config.yaml
n_layer: 15
n_head: 4
d_mlp: 896
vocab_size: 4411
norm_place: "pre"
positions: "learned"
qk_norm: false
attn_scale: 0.125
init_std_up: 0.0204
optimizer: "adamw"
decay_shape: "linear"
batch_tokens: 131072
MLP neurons of a small language model. Each row is named by its layer, matrix (up: input weights) and neuron, and shows model dimensions 64-191. Each number is 128 + 24 x the weight over its row's rms, rounded and kept within 0 to 255.
Before each neuron's rows, "fires on" lists the tokens most often at its 100 highest values on Wikipedia text that the model never trained on. A number after a token or word is its count.

fires on: "\n\n" 31, "- " 19, "==" 4, ": " 4
L2.up394 [ 84 147 150 151  94 117 142 109 113 132 109 118 128  99 102 123  70 172 118 142 170 146 126  74 178 134 134 132 136 149 115 152 131  90 117  89 149 121 116 142  88 152  77 127 145  93 130 134 154  99 144 119 164 144 169 145 121 165 181 135 136 141 140 144  91 137 170 148 115 172 121 135 116 180 128 171 114 152 121 125 159 127 134 109 123 126 144 141  97 147 113 156  97 159 136 159 139 109 131 117 177 109 141 165  93 116 124 122  89 130 123 163 111 176 126 131 113  87  99 105 127 133 137 147 125 123 149 125]

fires on: ". " 34, "\n\n" 27, "| " 15, "\n" 10
L4.up389 [155 160 121 172  98 161 137 142 110 150 131 165 101  97 126 123  74 133 112 126 176 126 134  67 175 129 136 134 129 140 151 130 157 166 132 124 127 171 167 115 133 153 113 129 127  96 155 115 123 129 104 150 165 134 152 171 119 133 137 113  66 107 110 128  99 123 157 149 134 158 115 121 164 172 124 162 123 189 136 122 157 119  78 103 169 100  91 116 128 165 112 177 144 143 116 140 163 129 124 100 115 118 124  97 134 111 141 121 121 127 148 128 131 170 105 139 101  91 155 153 141  95 171 148  89 139 164 110]

fires on: "| " 23, ": " 15, "in " 10, "On " 10, "until " 9, "on " 7
L10.up409 [121 144 126 134 167 145 111 168 151 127 171 133 133 129 127 162 138 112  91 140 146 122 143 128 121 167 130 172 119 141 156 113 146  94 111 128  93 154 101  70 100 151 120 108 102 118 146 152 103 146 117 120 110 106 159 154 142 171 133 138 140 121 115 146 107 134 118 122  99 133 125 138 126 157 138 131 129 118 129 109 126 147 118 128 118 149 111 117 115 112 151 143 131 153  66 124 159 127 166 131 165 175 109 141 138 126 116 153 104 130 170 159 127 161  92 139 124 121 114 141 122 136 135 112 131 172 137 157]

fires on: "before " 22, "after " 17, "After " 16, "until " 10, "since " 5, "but " 4
L9.up440 [122 140 118 152 121 141 126 163 154 131 127 132 130 105 123 119 127 180 134 141 152 109 106  96 131 140 161 143  94  99  79 126 137 112 130 116 134 123 133 143 125 141 127 114 154 116 132 123 114 140 110 142 100 127 110 131 101 157  95 113 128 187 123 153 123  92 141 124 148 176 106  94 100 130  98 120 140 104 151 131 188 149  87  98 116 112 112 152 134 119 143 127  84 127 108 101 131  82 150 121 165 115 131 139 116 115 108 188 124 176 167 159 116 163 108 171 114 162 103 124 160  94 164 105 158 160 144 112]

fires on: "\n" 72, "| " 6, ";" 5, ": " 5
L4.up408 [139 139 107 113 137 157 128 122 121 123 130 150 106 145  63 121 137  96 145  85 132 145 122 123  98 109 122 101 122 112  86 111 171 136 103 116 136 133 136 135  91 135 115 125 167 155 153  82 147 118 162 126 107 162 127 130  73 154 145 141  70  93 125 135  85 110 140 138 114 118 128 117  93 134 202 121 106 142 154 133 157 169  81 128 136 125  85 118  98 114 130 158 134 172 124  96 126 126 123  87 138 162 149 114 144 138 127 116  87 112 147 124 155 112 114 156 129 138  99  95 126 117 143 106 112 171 141 130]

fires on: "\n" 29, "| " 23, "n" 7, "\"" 5
L9.up220 [104 176 132 142 104 150 154 155 104  95 159 171 121 113  68 102 116 111 121 123 113 148 101 167 170 118 123 115 129 122 139 156 123 128 120 125 127 140 137 111 110 116 132 147 132 134 149 151 131  84 165 132 118 150 112 171 109 166 121 126  66 120 131 125 119 108 104 142 101 160 152 105 178 120 204  94 109 130 150 103 105 152  91 101 166 116 104 170 145 135  99 132 113 163 140 137 132 100 129 132 122 130 171 153 131 145 149 141 105 111 151  96 121 128  90 171 134 151 165 156 141 109 113 131  92 115 139 138]

fires on: ", " 34, "\n\n" 20, ") " 20, "(" 5, "er " 4, "\" " 4
L6.up497 [111 166 116 119 126 160 120 125 130 103 143 118 125 154 119 126 100 134 120 109 143 131  61 126 145 115 134 177 147 132 139 128 175 159 146 126 143 133 108 109 151 157  83 149 146 137 142 147 125 123 133 116 130 171 157 155 124 146 139 134 136 123 141 118 115  96 156 163 124 107  91 123 118 170 135 162 120 153 120 120 154 157 125 118 164 119 166 149 133 127 140 151  87 147 117 148 179 162 125 103 150 111 123 131 107  92 119 151 124 156 127 146 155 123 125 115 110  96 129  93  95 111 136 159 111 135 162 132]

fires on: "pro" 28, "I " 8, "U" 7, "Pro" 7, ") " 6, "is " 5
L4.up156 [ 97 148 119 157 103 108 155  84 124 149 111 126 153  92 105 145 155 110 174 166 191 168  73 124  72 148  99 107 139 174 148  88 160 160 120  85 109 141  77 129 104 134 111 140 144 147 161 143 137  82 138 108 148 125 101 119 103 147 123 121 120 136 134 162  92 145 103 143 135 107 127 141 137 125 164 115 158 155 114 119 140 155 125 107  86 148 160 112  90 129 143 118 122 127 124 140 132 105 102 115 150 121 148 178 155 119 135 101 146  98 129 175 137 146 149 130 109 125  94 123 126 164 147 141 131 137  98 122]

fires on: "in " 47, "In " 23, "since " 14, "until " 12, "during " 4
L9.up842 [144 131 145 156 140 112 118 170 192 124 156 116 117 126 125 117 169 154 121 143 144 105 139  96 133 148 135 133 113 112 137 110 127 145 138 132 115 124 159  96 139 128 130  74 138 144 120 142 112 154  98  93 112 160 116 136 126 156 110 108 146 137  73 131 132 108 122 128 117 177 166 114 114 133 152 121 111 148 147 124 133 182 119 116  85  93 134 123 120  98 148 147 136 160 134 104 156 112 151 126 140 133 111 134 127 123  94 174 104 166 175 186 128 171  71 106 102 130  68 134 163 134 126  79 170 139 143 115]

fires on: "qu" 25, "pos" 15, ". " 10, "abl" 8, "able " 6, "that " 6
L2.up656 [111 149 158 137  96 129 151  78 115 112 144 113 123 108 108 120 116  96 100 124 162 163 138 131 146 135 155 152 165 161 173  98  96 168  76  90  99  97 141 122 124 136 126 115  95  95 124 128 123 133 161 117 136  87 146 148 122 134 174 132 117 120 121 163 111  58 148 133  96 161 131  98 178 138 187 137 140 138 139  85 163 111 114 134 144 115 136 151 105 109 174 137 110 132  87 139 124  95  83 117 154 130 160 143 140 122 107 134 150  97 141 157 108  93 119 126 117 126 108 134 135 135 151  98 149 122 107 126]

fires on: "expl" 15, "Ex" 15, "there " 13, "same " 11, "cre" 11, "just " 10
L2.up283 [138 176  95 137 120 125 117 107 144  98 138 144 134 168 157 108 141 100  97 144 160 141 136 108 114  72 181 133 117 132  86  83 168 130 112 108 118 143 151 109 149 156 140 101 117  87 127 145 130 117 128 148 138  75 144 159 113 163 155 141 118 143 141 130 106 133 129 138 141 102 139 118 102 111 191 107 116 167 101  93 126 146 100 113 151  93 105 158 111 146 130 137 155 112 133 138 119 148 166 152 124 104 100 162  92 114  85 127 119 126 101 126 109 116  85 154 112 120 132 161 134 173 128  48 152 154 102 156]

fires on: "li" 20, "de" 18, "\"" 17, "ne" 7, "di" 6, "is " 6
L6.up529 [117 127 138 170 141 149 152 142 128 131 149 133 106 103 109 100 100 133 157  89 118 121 174 115 127 156 102 109 108 156 118 151 160 136  91 110  81  97 105 132 164 143 112 135 167  91 164 122  99 128 169 121 132  98 150 116 130 188 151 134 117  79 132 196 144 108 163 147 111 152 131  53 143 175 100 105 106 124 122 153 120 154 119 109 104 170 116 138 128 144 107 133 114 159 121 128 122 136 101 146 162 115 134 188 136 134 116 146 148 107 136 117 177 143  86  88 118 129 115  79 144 136 143 131 107 149 160 153]

fires on: "di" 12, "li" 12, "y" 11, "de" 9, "'" 9, "ti" 8
L8.up604 [131  81 116 142 144 152 190 137 138  85  91 145  76 114 134 160  81 134 104  88 122 111 126 158 103 136  99 147 108 190 117 130 162 144 164 116 104 129 107 130 125 141 126 149 112 124 155 138 104 149 159 138 134 121 125 114 130 198 174 111 152 130 129 149 164  94 147 144 160 157 110 111 131 128 106 104  59 100  83 113 155 139 128  77  88 161 145 108 140 125 109 129 110 151 110 188 121 157 145 119 117 163 137 143 117 110 127 144 151  81  93 136 149 100 131  75 140 154  98  96 118 122  96 155 128 148 140 145]

fires on: "which " 24, ". " 22, ".\" " 15, "). " 7, "." 6
L6.up348 [115 186  86 141  88 126 135 163 118 145 113 151 138 139 122 112  92 101 168  83 161 118 108 136 124 108 156 109 148 135 109 103 104 158 107 120 130 172 171  92 169 152 129 124 144 143 187 105 118 115 169 114 107 133 148 153 106 164 160 125  93 133 130 113 133 108 126 149 115 148 116 101 116 128 138 132 126  96 158 114 149 120  95 118 152 135 154 117 103 150 132 141 128 127 121 115 118 140 112 112 116 130  96 146 103 132 134  95  96  90 147  90 108 186 113 106 132 129 165 127 116  68 113 123 118 127 142 123]

fires on: "an " 78, "An " 6
L11.up156 [103 148 138 148 138  96 111 108 141 120 182 157  71 102 114 142 169 110 103 144 173 100 133 132 163  80 102 146 132 173 132 116 150 138 153 124 114 142 143 149 108 159 128 102 102 122 128  99 134 110 135 104 114 160 113 145 127 112 158 145 106 121 130  92  71 114 100 127 114 183 115 144 139 119 131 119 132 157 108 153 148 140 113 121 135 141 111 107 128 152 151 145 130 119 165 127 148 182 117 189 136 149 116 125 132  96 112 114  97 138 132 145 125 115 119  82 118 117 107 117 139 153 115 118 139 112 148 118]

fires on: "|" 42, "(" 39, "| " 10, "with " 4
L6.up22 [127 120 138 110 146  89 135 119 141 100 113 130 117 129 115 122 105 126 140 150 131  69 117 140 178 122  82 159 147 136 114  97 109 116 116 110 132 116 128 130 130 161 124  84 141 102 186 162 126 130 121 140  73  90 159 117 159 132 143 126 128 165 113 168 159 116 180 134 120 168 117 121 132 147 121 132 135 170 133 113 162 129 137 109  92 129 142  99 132 140 128 167 149 125 125 139 120 112 172 126 168 116 121 176 135  68  87 114 135 150  95  99 136 124 125 123  96  95 106 144 164 139 158  68 101 170 133 143]

fires on: "as " 26, "and " 21, "with " 5, "two " 4
L6.up674 [131 134 128 109 131 125 144 135 140 132 121 142 109 165  80 144  90 141 106 171 162  92 138 121 140 126 116 138 149 162 128 153 148 119 122 114 155 179 156 111  84 139 122 124 151 110 102  65 119 126  96 113 122  75 152 100 116  91 120 121 120 121  92 124 110 139 147 142 141 168 131 108 152 144 103 134 116 170 104 149 162 118 103 168 148 116 172  98  97 119 128 138 145 131  86 147 157 154 132  77 138 115 132 135 126 120 144 124 118  85 134 132 171 173 142 153 114 120 119 132 140 143 131 123 119 144 155 173]

fires on: "\n\n" 72, "\n" 26
L4.up864 [118 135 115 130 104 118 125  89 144 101 114 138 116 118  97 141 101 153 112  97 181 117 125 110 175 144 161 121 136 141 127 140 142 123 133 108 162 120 146 140 149 143 113 138 116 113 146  72 149 118 159 126 149 178 113 148 117 136 141  99 115 125 111  97  86 118 154 171 135 151 122 130 122 184 167 160 126 165 112 100 153 142  97 127  98  99 110 146  60 124 149 156 146 136 136 151 133 128 157 116 134 133 129 177  69 116 128 156 127 145 119 173 126 143 145  96 102 105 108 140 121 108 143 154 146 166 182 105]

fires on: "an" 21, "t" 17, "il" 17, "ar" 15, "is" 5, "s" 4
L9.up2 [157 114 162 107 108 147 145 150 117  92 167 134 143 100 141 148 136 135 151 145 117 145 107 157 163 117 155 116  80 170 132 140  94 109 130 113 146 116 117 113 106 122 126  88 112 133 150  94  80 120 100 129  98 130 156 127 111 108 118 110 118 111 140 164 101  97 116 142 124 143 106  55 156 153 161 124 136 142 131 108 132 155  70 168 133 127 104 109 154 113 146 114 118 129 138 135 163 117 132 128  86 123 113 174 120 144 144 160 159 144 122 179 144 143  97 100 131  75 108  90 146 113 162  98 163 167 171 162]

fires on: "of " 39, "United " 11, "school" 5, "town" 4
L4.up507 [147 109  92 124 151 117  94 130  94 108  79 153 144 122 129 127 135 143  87 182 133 156  70  97 185 129 112 176 112 145 108 118  99 166 140 135 139  75 157 145 103 142 126  79 120 113 184 138 135  84 125 100 132 155 140 139 129 150 146 168 126 122 103  99 102 117  99 138 156 152 134 101 136 132 111 131 138 113 109 147 136 135  96 102  85  90 114 146 121 123 124 152 124 113 155 110 121 131 140 113  77 118 119 145 154 140 101 106 138 146 109 122 127 165 112 136 107 112 210  56 136 168 147 136 148  98 128 140]

fires on: "ap" 24, "post" 18, "Sup" 12, "Preceded " 6, "rep" 6, "Ap" 5
L2.up625 [108 162 158 125 141 132 177 147 140 107 101 143 164 112  97 119 113 170 135  99 125 131 128 117 125 161 156 109 104 162 127 118 116 130 116 108 129 153 115  81 158 147 124 143 146 120 115 134 116 100 174 106 146 147 109 133 123 131 110  83 115 137 122 101 106 117 123 151 133 101  97 160 121 115 140 130 144 153 117 101 133 111 111 131 141 148 141  53 110 119 110 133  96 126 117  88 118 133 150 148 146  88 151 179 122 135 104 135 131 144 106 187 118 104 160 108 101 125 131 148 148 179 148 138 112 145 142 100]

fires on: "S" 25, "| " 22, "of " 12, "from " 4
L10.up846 [153 137 118 136 132 151 139 194 136 111 127  88  99 146  86  89 122 118 123 135 156 138 150  74 124 107 116 112  82 102 108 128 107 136 142 147 148 154 121 141 130 138 150  89 104 134 165  96 116 113 125 153 107 168 172 127 101 189 156 143  97 126 155 154 122  80 146 125 146 119 122  68 136 135  96 113 148 104 136 123 135 167 148 140 148 163  95 164 144 120  86 168 109 158 156 133 136  94  90 132  89 136 132  82 113 136 142 162 144 168 161 169 149 170 102 125 116 111 120 131 135 113 147  90 119 112 144  58]

fires on: "of " 25, "0" 11, "200" 7, "4 " 4, "199" 4, "| " 4
L6.up495 [148 133 100 135 113 157 145 132 142 110 161 134 126 109 147 119 129 124 127 126 128 123  76 124 117  99 145 116  57  85 139 128 112 156 101 137 162 116 167 170 153 139 120 132 147 159 143 153  95 127 148 103 164 122 167 165 102 145 136  87 112 114 137 143 128  90 101 150 160 109 137  98 117 147 104 114 161 133 118  85 143 155 119 138 143 100 148 125 132 114  70 138 127 102 131 132 136 153 104 127 118 143 144  90  86 124 124 139 134 140 130  85 129 139 100 146 117 136 165 128 166  89 131 152  99 104 139  98]

fires on: "= " 32, "\n\n" 20, "The " 15, "the " 12, "\n" 9, "\n  " 9
L2.up232 [127 124 124 116 117  88 145 130  91 141 111 107 127 143  96 130 109 133 144 180 146 180 168  89 125 152 166 125 136 105 127 116 176 153 132 118 139 154 126 128 145 164 113 102 172  96 158  73 148 130 123 139 107 167 164 118 127 144 120 106  66 136 118 106 101 111 143 146 108 161 120 141 108 155 147 145 131 162 158 133 130  97 109  96 125 132 134 106 100 138 100 161 108 156 141 141  89 125 156 126 147 138 139 103 131  93 116 114 105 126 143 192 138 109 123  98 105  82 132 117 160  99 138 126  95 158 166 133]

fires on: "| " 38, "med" 9, "- " 6, "from " 5
L2.up758 [142 126 163 128 147 164 141 104 139 144 117  98 121 153 109 149  82 110 124 122 165 150 165  76 151 137 137 107 122 121 114 134 132  86 137 152 157 120 128 130 158 157  89  84 162  53 137 121 100 144 144 159 132 119 124 147 117 162 155  92 131 137 121 161 151 105 149 134 131 174 106 108 180 197 166 165 122 126 111 103 121 142 119 104 146 127 114 165 122 128  77 182 103 156 109 142 127 103 137 125 133 132 150 155 139 115  90 129  99 176 136 156 148 129 143 141 118 108 136 109 137  84 124 114 134 144 110 110]

fires on: "\n\n" 96
L6.up224 [119 186 106 121  93  85 130 121 115 113 139 161 104 163 140 151  89 105 127  87 181 119 145 115 154 117 111 148 136 138 136 117 133 113 115 117 118 184 130 121 121 165  58 160 111 124 112 132 142 147  93 146  87 132 131 164 117 139 181 109  98 128 121  95  83 103 153 151 133 152 107 132 141 162 158 187 117 147 126  97 145 125  96 133 151 136 119 134 122 154 114 177 157 146 143 111 145 118 153 103 145 113 147 147 139 118 117 154 116 128 118 149 197 150  86 125 103  99 138 122 150 135 185 143 114 118 173 107]

fires on: "=" 24, "), " 9, "a " 8, "an " 8, "Japanese " 7
L4.up724 [133 164 136 183 113  86 151 112 111 158 126 126 160 102 117 155 133  94 104 138 159 177 155 113 124  95  86 126 141 126 142 126 143 152 121  88 120  91 131 136 126 159 115 127 131 134 134 135 130 104 164 136 144 111 130 153 113 164 117 110  47 127 138  98 166 128 130 131 115 135 168 149 137 148 149 121 127 140 107 132 159 109  88 142 117 147 154 168  96 125 148 142  89 133 135 135 102  91 156 156 120 133  99 149 104 131  96 130 112 132 106 120 119 129  97  83 140 130  98  73 153 110 110 109 160 108 114 125]

fires on: "ex" 27, "op" 13, "elec" 9, "ap" 6, "under " 5
L6.up789 [114 163 107 117  99  91 126 147 161 122 132 118 160  83 115 140 126 148 102 137 120 159 141 123 160 137 140 120 142 181 125  97 134 154 117 136 122 136 146 108  95 142 116 103 142  92 131 135  54 117  86  93 136 140 137 132 116 116 146  99 124 168 116 123 117 123 143 148 179 143  95 125 147 136 161 114 142 152  63  61 125  82 134 133 108  98 154  71 128 140  96 132 140 122 114 181  97 133 189 141 123 101 139 143 144 103 114 110 149 128  98 180  99  89 104  61 100 110  92 139 158 148 169 111 133 137 118  93]

fires on: "and " 56, "he " 8, "an " 6, "a " 4, "a" 4
L8.up590 [ 94 122 124 177 118 143 158 114 139 124 148  88  68 167 132 160 116  67 104 123 150 126 108  96 117 115 103 110 124 144 103 142 152 137 113  86 121  93 101 120 162 125 144 146 101 100 114 123 126 118 150 108 164 137 124 133 135 164 134 106 143 137  97 114 103 103 110 136 134 118 152 115 158 143 113 120 123 161 125 155 133  89 101 164 118 160 111 124 113 133 124 146 141 149 180 171  87 124 131 191 151 158 112 124 126  71 117 136 108 153  87 105 139 131 118  83 123  96 100 115 158 144 146 118 132 140 148 125]

fires on: "ul" 35, "vis" 6, "el" 5, "ex" 5, "sex" 4, "an" 4
L8.up715 [111 100  78 121  97 134 170 137 131 114 148 113 136 125 158 133 136 147 157 142 176  97 158 162 148  98 115 114 122 107 120  53 136 162 140  83 104 109 155 143 125 144 126 103 121  66 132 106 121  98 160 133 134 107 104 150 151 145 168 158  52 133 129 107 148 141 160 128 165 137 136 104 126 123 138  88 106 118 111 130 150 125 149 101 121 114 127 144 125  86  78 138 115 140 108 158 107 141 129 137 114 152 150 153  99  84 118 122 154 162  96 144 109 144  91 128 118  99 117  96 155 129  87 148 134 119 143 126]

fires on: "out" 22, "which " 19, "it " 19, "under" 15, "It " 9
L2.up548 [128 145 143 118 118  96 141 141 131 158 114 110 125 160 134 132 147 119 130 144 122 104 137 164 110 121 136  91 136 127 110 113 118 123 136 100 104 166 159 116 119 167 128 132 113 137 134 127 128 136 146 156 115 159 182 155  99 121 171 108  69 119  95  96 135 105 141 133 147 111 105 144 131 161 152 102 111 149 121 120 177 151  93 150  74 143 145 109  80 149 103 132 116 135 155 123 118 115 126 127 153 112 144 119 134 101 114 112  82 119  91 115 153 162  69 116 111  97 114 138 130 102 119 160 142 196 142 164]

fires on: "ad" 51, "pos" 10, "ap" 8, "cl" 8
L2.up747 [124 118  90 156 109 101 158  96 165 116 143 108 107  97 114 116 143 145  81 142 146 137 112 145 126 144 123 132 142 161 162 127 150 134 129 119 127 118 120  95 132 143 131 117 122 109 120  99 122  65 140  88 127 139 116 117 128 146 158  87  97 161 142 105  95 118 114 141  94  98 149 150 120 127 138 134 108 174 149  75 155 162 103  98 144 141 137 119 109 166  90 108 119 100 114  88 114 165 109  90 132 149 119 137 150 106 108 139 189 117 112 160 114 129 124 138  91 114 137 131 129 110 113 166 134 129 128 127]

fires on: "which " 69, "who " 20
L8.up140 [104 199 129 177  97 116 128 128 152 115 132 121 155 140  93  87 113  82 162 125 115  92 103 159 122 116 132  92 145  80  90  93 113 125 132 124 118 118 104  75 183 155 146 110 114 140 131 123 105 126 152 109 104 106 145 139 125 115 169 124 124 103 125  73 130 101 117 127 128 140 135 141 184 109 144 108 121 112 121 118 157 168 108 152 133 149 176 121  77  71  89 151 132 128  91 116 138 113 111 115 126 149 163 157 137  94 141 141 104 161 150 111 155 157 120 108 107 127 140 126 131  87 141 129 127 130 134 112]

fires on: "in " 40, "on " 17, "since " 13, "until " 13, ": " 4
L9.up729 [121 159 149 134 153 118 157 146 167 107 150 136 151 112 130 121 154 174  94 154 183 113 154  99  90 148 138 117 137 139 130 102 129 115 137 143 119 112 116  95 117 142 122 119 130 131 144 158 104 159 114 103 135 126 117 150 109 148  88 103 145 118 106 164 110 117 130 123 115 168 157 124 122 172 112 132  97 108 153 109 176 180 117 126 102  87 109 138 102 101 150 124 130 158 127 128 125  93 170 129 140 129 118 139 128 121  96 188  95 145 154 157 138 166 110 113 115 112  81 126 149 137 130 101 160 112 156 117]

fires on: ". " 55, "\n" 16, ".\" " 10, "\". " 5
L8.up76 [146 179  71 117  88 128 128 183 112 137 135 118 151 148  81 133  86  81 129 138 156 152 118 111 140 112 125 123 106 116 154 110 129 162 149 152 106 131 162 146 137 161 127 107 118 113 157 126 127  98 134 150 135 128 132 135 151 133 144  96  94 100  99 179  79 119  91 147  97 154 115 134 104 157 127 106 116 109 154  92 154 148 117 128 113 112 112  89 109 154 127 142 125 117 108 120 148 126 125 154 101 102 113 154 129 142 135 136 113 130 160 115 156 177 100  96 113 119  97 109 119 128 109  96 104 162 116 150]

fires on: "| " 48, "200" 8, "198" 6, "202" 6
L12.up46 [103 166 121 128  71  80 133 159 151  82 149 119 131 122 148 108 111 122 112 127 156 149 143 135 136  81 118 152 144 110 118 139 132 112 115 120 106 103 141 104 125 137 185 111 121 143 155 154  99 126 107 136  91 139 170 131 138 137 149 109 101 127 143 117  56 127 173 140 144 114 144  95 178 161 164 114 114 101 130 121 134 145 129 135 166 137 124 142 134 141 144 147 133 136 109 135 140 131 154 101 112 114 149  85 122 133 139  93 184 106 136 152 145 170 171  98 136  83 152  77  84  99 106 156 150 152 143 108]

fires on: ", " 20, "the " 13, "H" 9, "S" 8, "| " 5
L9.up79 [122 185 119 153 151 104 160 157  98  90 141 135 126  89 135 120 144 134 137 140 162 124 111 119 125 134 128 159 118 121 112 132 138  99 151 130 140 195  92 105 159 124 114 107 151 109 142 151 100 144 130  86  88 166 127 126 165 131 136 112 133 127 143 139  95 107 158 128 125 150 111  63 147 148 135 126 150  86 125 107 135 146 123 157 123  96 137 143 182 144  87 179  93 154 133 181 153 120 131 164 146 143 132 123 137 129 123 129 120 139 123 113 127 137 114 114 118  94 131  98 193 106 125 113 144 163 135  88]

fires on: "is " 22, "\n\n" 19, "a " 16, "er " 6, ") " 4
L4.up710 [115 140 147 138  97  69 155 118  85 145  95 142 152 132  90 197 104 157 122 152 149 137 111 112  98 143  93 169 145 110 134 137 161 149 134 100 115 103 110 150 121 133 128 147 144 119 133 127 151  98 174 119 156 180 114 126 109 142 147 128  86 134 111 138  95 128 100 135 123 108 148 126 125 134 151 123 146 124  84 165 172  89 160 116 118 150 153 162 115 107 165 139  85 164 113 193  87 151 132  92 102 105  76 113  91 146 123 129 114 116 116 154 150 138 130 125 125 103  95  63 132 126 108 130 143 136 126 131]

fires on: "\n" 32, ". " 23, "\n\n" 6, "t" 5
L9.up473 [164 139  53 158 102 107 134 104 111 101 123  73 111 153 137 103  98 171 172 174 135 136 110 124 119 114 123 106 127 140 176  72 149 124 103 140 134 132 138 141 161 135 126 112 114 101 152 128 143 139 151 152 135 156 108 165  99 142 119  90 106 128 113 109  89  82 102 164 124 116  88 161  85 149 125 129 141 131 136 123  91 133 138 144 169 148 149  93 124 128 110 147 143 136  92 150 122 160 101 136  88 129 149 162 119 127 136 139 126 145 181 143 114 158  99 135 101 126 105 130 123  77 113 108 112 180 130 121]

fires on: "| " 25, "; " 11, "200" 7, "P" 6, "–" 6, "e" 6
L12.up622 [ 92 107 157  89 139 101 107 151 131 117 155 159 141 152 120 103 101 120  94 121  99 151 152 119 127 133 170 184 151 132 139 121 138 116 134 135 123  92 132 113 125 115 131 134 134 123 170 113 120 141 125 117 160 107 175 127 114 128 152 107 130 107 130  98  80 135 175 137 122 119 134 113 132 156 161 100 137 173 139 108 150 152 122 103 117 105 139  78 115 112 103 133 117 156 146 150 150 156 121  96  73 139  98 126 105 116 136 151 115 126 145 157 139 187 141  96 107 110 147 132 149  87 117  83 133 133 148 142]

fires on: "l" 19, "s" 14, "is" 7, "el" 7, "r" 7
L10.up463 [139 155 126  91 148 160 161 146 131 114 139 149 104  95 105 191  94 130 116 150 130 117 130 148 145 137 145 151 121 151 121 148 128 127  88 152 117 129 119 163 136 126 126  92 141 119 145 117 122 115 121 161 107 131 102 109 130 141 104 100 100 148 119 158 100 108 153 141 145 148 133 111 163 166 124 108 112  91 146 141 164 121 104 146 101 141 131  89  96 162 126 122  93 142  88 106 123  98 119 118  97 130  88 144 122 114 164 157 105 128 101 126 139 109 141  98 116  93  85 124 119 165 187 137 140 158 163 136]

fires on: "\n" 29, "; " 22, "round " 8, "place " 8, "\n\n" 7, "were " 5
L2.up100 [131 130 131 136 128 106 154 143 164  93 121 171  92 102 126 117 144 121  91 145 122 124 125  97 104 186 148 129 152  67  82 114 119 132  99 125 132 141 108 119 155 135 130 134 171 114 174 106  87 107 156 134 124 132 154 109 124 118 113  98 107 151  97 163 120  98 113 131 128 144 113 147 152 127 132 124 126 157 140 132 153 109 149 117  88 144 123 126 113 137 136 175  94 208  90 136 162 148 123 122 156 112 167 109 109 124 117 123 107 108 159 180 107 114 128  79 119 123 120 122 159  97 134 104 115 144 167 146]

fires on: "ap" 75, "Im" 7, "Ap" 5
L2.up769 [109 162 159 146 149  61 181 135 162 111  71 160 145 126  96 127  99 148 135 137 111 152 117 161 121 141 113 127 118 206 147  97 159 161 116  82 142 147 133 114  99 150 132 120 164 128 149 148 121 106 171 105 132 128 123 133 134 163 160  95  67 139 143  93  80 114  96 137 124 127 129 129 115 133 133 114 146 158 106  72 113 141  98 127 104 128 140 131 124 146 107 129 133 116 131 149 124 122 135 112 153  93 117 174 141  97 112  93 177 115  96 147 150 159 143 117 113 127 110 132 143 149 141 104 155 130 161 115]

fires on: "s" 35, "S" 20, "is" 9
L9.up589 [132 112 108 127 139 167 118 121 137 116 135 123 116  88 105 108 103 141 151 161 129 120 157 174 132 101 177 175 106 122 137 144 104 151 101 111 123 111 130 104 139 140 101  98 103 111 181 112  72 165 137 132 113 122 133 123 131 122 125 118 121 128 141 115 159  97 103 158 127 151  96 105 112 149 143 109 115 159 163 137 178 134 134 151 117 136 133 122 115 128  80 131  98 127  98 127 143 102 125 129 112 128  89 155 139 106 162 150 174 129 171 126 111 119 119 104  89 109  92 159  98 160 144 146 101 135 159 103]

fires on: "\n" 32, "0 " 18, "against " 10, "were " 9, "\n\n" 6, "they " 5
L2.up614 [153 167 172 164 122 143 126 136 134 137 141 149 109 105 128 122 134 123 125 178 150 114 158 117 145 188 118 155 126 107  99 150 157 146 115  84 122 205 121 113 149 151 128 133 167 101 121  93  87 142 122 130 118 165 152 156  97 120  89  85  98 104 109 134 129 114 119 130 125 144 118 123 182 147 136 131 132 163 172 131 145 105 100  77 118 119 134 124 113 148 117 158 138 163 120 171 132 137  90  85 170 107 103 109 116 108 135 140 122 102 152 128 172 103 127 118 124 112 150  97 143  87 121  91 109 144 128  92]

fires on: "be " 21, "y" 18, "aw" 13, "I " 9, "over" 8, "out" 8
L6.up679 [132  89  77 190 138 107 107 132 153 122 104 129 138  55 151 180 133 140 125 129  83 108  92 123 110 111 155 124  85 130 127 102 131 148 122 128 104 180 139 111  94 141 121  99 122 153 166 105 117  79  94 148 107 103 154 121 102 146 123  76 104 166 125 120  92  95 126 142 122 134  99 124 136 141 111 120 123 157  79 108 148 119 129 172 132 149  98 108 114 155 114 125 148 128 152 131 134 141 145 142 129 137 162 130 140 104 114 113 143 141 105 120 140 137 118 120 117 126 135 152 180  96 143 168 136 147 131 155]

fires on: "both " 26, "\n\n" 23, "that " 18, "called " 17, "either " 7, "Turn" 5
L2.up891 [128 138 155 122  85  88 148 125 104 103 129 122 127 154 142 154 137 117 155 162 121 143 172 136 139 150 158 153 119  97 155  93 124 118 125 131 118 148 141 101 205 159 133 104 112 116 155 128 138 134 126 129  98 111 134 136 105 138 129 140  80 124 101 111 127  77 163 125 154 142  98 146 135 159 136 139 102 123 119 129 136 166  75 139 144 108 112 135  94 146 107 136  89 109 127  90 110 139 156 138 184 102 166 100 102 110 118 150  82 138 157 121 157 126  92  91 121 108 137 151 110 163 164 108 127 131 153 109]